config.toml
intermediate_size = 1536
rope_theta = 10000.0
rope_fraction = 0.25
attn_scale = 0.102
parallel_block = true
init_std_up = 0.0373
init_std_down = 0.00398
max_grad_norm = 1.0
batch_tokens = 131072
max_steps = 5737
MLP neurons of a small language model. Each row is named by its layer, matrix (up: input weights) and neuron, and shows model dimensions 304-367. Each number is 50 + 10 x the weight over its row's rms, rounded and kept within 0 to 99.
After each neuron's rows, "fires after" lists the tokens most often just before its 100 highest values on Wikipedia text that the model never trained on.

L7.up175:51 56 38 39 44 51 49 51 28 49 43 48 56 51 54 58 61 67 48 52 24 64 51 45 44 43 57 70 57 55 59 39 52 55 42 59 40 62 36 52 42 43 33 54 48 54 45 40 50 58 34 54 41 61 53 42 50 56 48 51 60 51 67 56
fires after: "|", " however", "\n"

L7.up758:61 43 47 51 24 66 52 39 56 52 62 60 61 26 38 67 54 57 33 53 52 60 59 42 49 47 43 40 38 38 51 45 40 44 42 33 56 37 53 56 68 53 49 58 39 53 57 59 42 46 43 66 52 53 47 55 49 34 52 45 57 48 52 51
fires after: ".", "-", "/"

L5.up1208:49 51 45 54 64 67 58 53 56 43 55 50 61 50 42 60 62 48 37 55 48 57 39 54 48 43 48 45 44 33 59 64 55 59 57 53 58 61 40 50 59 42 47 60 46 32 55 37 44 70 82 59 51 66 47 47 45 46 60 33 41 59 44 65
fires after: ".", " 19", " .4"

L5.up312:30 82 56 41 47 67 53 47 42 49 41 39 64 66 52 73 62 65 54 46 61 44 58 61 54 35 55 51 48 54 58 32 52 52 64 51 54 38 35 56 51 40 53 71 50 53 43 54 33 47 56 45 54 59 42 46 40 46 47 52 57 52 46 62
fires after: " in", " of", " out", " In"

L6.up1236:32 39 59 71 41 44 60 58 70 59 57 48 57 55 61 60 54 47 47 34 42 46 50 47 45 46 33 48 48 43 36 58 30 25 52 45 51 61 28 63 59 35 59 52 63 49 59 43 25 73 68 54 54 54 53 59 57 28 71 38 44 52 60 47
fires after: " Dor", "-", " David", " el", " Fat"

L5.up448:52 43 49 42 62 49 48 50 51 58 45 67 52 29 55 60 42 70 39 41 51 45 52 67 50 62 67 63 42 53 69 31 60 52 45 29 41 49 52 55 29 48 48 41 37 74 48 51 33 47 61 65 59 60 61 48 30 59 47 47 60 62 56 55
fires after: ",", " m", " was", " are"

L5.up607:50 49 48 65 23 35 35 39 47 61 54 48 47 49 51 56 44 62 44 47 47 44 41 67 53 54 56 54 40 55 56 42 30 41 48 42 60 49 64 68 58 41 56 61 50 58 36 56 41 49 52 51 55 44 63 53 49 44 44 46 54 54 60 69
fires after: "\n", " ", " ISBN", "s", "/"

L5.up764:53 37 66 51 32 42 50 62 45 60 51 44 62 35 52 50 47 45 40 52 37 34 45 48 71 37 58 49 43 44 49 46 33 59 66 55 48 40 41 47 53 55 44 56 56 43 51 49 40 55 54 47 48 59 68 51 58 50 50 55 63 51 55 47
fires after: "\n", "E", "W", "-", "|"

L6.up1443:46 40 55 58 38 45 39 31 61 43 67 67 57 42 54 52 63 51 44 49 44 71 48 52 52 58 44 47 54 43 43 52 40 54 44 59 63 50 55 53 66 50 62 68 62 60 56 43 43 38 42 62 38 64 35 61 50 52 66 51 55 34 72 42
fires after: " ", " U", " C", "C"

L6.up295:48 28 57 46 57 51 38 49 65 59 40 57 30 57 49 67 52 37 35 42 36 68 55 61 64 53 59 39 46 61 52 36 48 46 33 27 65 37 58 46 53 65 51 55 60 37 47 47 32 53 49 65 56 51 34 75 60 42 50 57 44 70 46 65
fires after: " |", " /", "-", " on"

L5.up1441:40 55 52 51 43 35 36 48 56 52 52 60 60 36 61 60 76 52 50 65 49 52 50 38 38 32 54 38 49 62 60 39 67 46 47 41 67 61 45 44 57 40 71 63 54 77 61 60 53 38 57 66 37 54 46 59 56 52 25 53 59 55 43 51
fires after: "|", "---|---|---|---|", " m", " co", " Party"